MLP neurons of a small language model. Each row is named by its layer, matrix (up: input weights) and neuron, and shows model dimensions 192-383. Each number is 500 + 25 x the weight over its row's rms, rounded and kept within 0 to 999. Numbers have three digits each.
Before each neuron's rows, "fires after" lists the tokens most often just before its 100 highest values on Wikipedia text that the model never trained on.

fires after: " |", "|"
L2.up3053:535479502472461475508456548513466483478521476525510480509467530494505536467542524543482508494491469465473504505509496512547496493489498509494519485537517467483452500481481492510495457517510524499466494521507484494470497482479535512507564483509447530528514543509504514466502509497486502492503509497498542522490530534516502507475469491530496491510521510471533465521472495480476443488469503494498504462444538521515491538502527530513489523525492500507507503461493502544492534529509467468499482443539475504500485461535495492527487484517497461481519482511546471489473481528547510504

fires after: "0", "4", "5", "6", "3"
L2.up2248:515511499515523502509506510536520510479506505476529481482481476511512529456450479438512507526528470509483480531483464490491518495508500498553466547542493496520538492512427523514527482524514545499498462524505523513499530506533499519532511484557514461525502452536499544541482493490513464511469500518502539497530483490474538515462508528467461525522480475522515495533519549538478547515531505495470492490510460508514479458537474499480497471463501506473549493541522501524484498524495479524488516506533479538459470488508510463494444505508549555488490479478496507479519513475499508547

fires after: " is", " was", " be", " are", " were"
L2.up1826:510492506482556499510528460521505515513478478497539464534461495507480512514487497517491521516492515492535536467506492484508537489508502539503492495489497522485487478531486538527511498517522514518533532548481497520557494503503488535481514460466502474474569513484473484504493516510526504508462504509522485492522517511512471485492483511476484493521466504453486531483513491509534519484448533524493490509479461490548481542551507561492499506532476530500521478510511480496555506500495491537505459440572484491535498469504470465523491500468521477456507519485498498482485552496564504498

fires after: "==", " |", " and", " as", " medal", "3"
L2.up1894:484501493517481493498470568500502535463514487518481474491483460560509475494527516483505487493565490469513475559503510499534535508466506514465513493462492509488499564564517521504520499487483496503500474530527497511529533462479495475492466529536473504526459510500515523482470503481514506502511442465486496489476498459523514476523506498529493488468506470531513500507522500466492509496458494481512464497472504479480487504517462493513534506538513493519475488538522486451473526489492498506510464532509478501472490505515464476474522509482465476548488478492483480481442489496484530515

fires after: " was", " is", " be", " been", " were", " are"
L2.up986:499520523451463483480479461509503530529510491568517496514503510522476501489486461449496497503439506477485539508474532504518492498505530482512571515553511478465499538500516448481535505524471504477465505500502539493504523545532516463501493480484495481521493492469501508488484528523528492501476481467541502492451501459479512495469481521524486502497471493530476465537474501493488494489513535463494517463510487520453498496504544505446497525479518481460529467538511487482472517530507508470490516519497442532521510500484495493484515485475530508536532506484533477525464549541503501545

fires after: " ", "3", "6", "1", " for"
L2.up2997:541487456481463505513540437529491529539438473462496523485538492538489513453542507480512532480475479480483469512490473478522507521477523468462500531487523482458502494505492514506484464497521514504501496490509495525487491533530505509485531466491493454528517513520469505485536489483495507505482495522530498503481496507481512481494550505438539526503461505475508512454543494521503554470519495459475512496508490495497458458509488540529470520521547525526531518464490487479526485495503487499502498493479512505486503521446558492459452503464476495485497527506509516540449517480484501486

fires after: "|", " |", " Party"
L2.up165:512494466482492494491524526540528479495521508535509528456476446490530455495522500495521486488469469549519494498504486529455504462521509541499460491483518488476507502510501559466533484497517533509508512522516500525501495514489490498454465485499501491524546512522516491485520422518491504500512502547515504496457506524528495531530479487452482471475503506500479494520491524526505489525478528517521472545467516492523468484504533502480523506511499533503498519527497525509503524490498492482462482499506492507524469486498473524515527492496435519521485511515505512448517516491465492505

fires after: "0", "3", "4", "5"
L2.up444:495470525493467496535522514472544551464542499456508489492471497466548509503476468478480507497520502465509501497496514509473513478435487508502542490526497448518479517514515538495524521511502491483476498483524445528483457511490535510464506478522511444532504537474523445522505508500509470488529502492469479517518475473495498567494488504508481476469475522503521480502507517516535505495470498535500464463478463543530538527559453478498522518563525536516476515480482432521504490499489530500534444447510484502472484547490508518524498537508480491497490527493509513529531517496479523482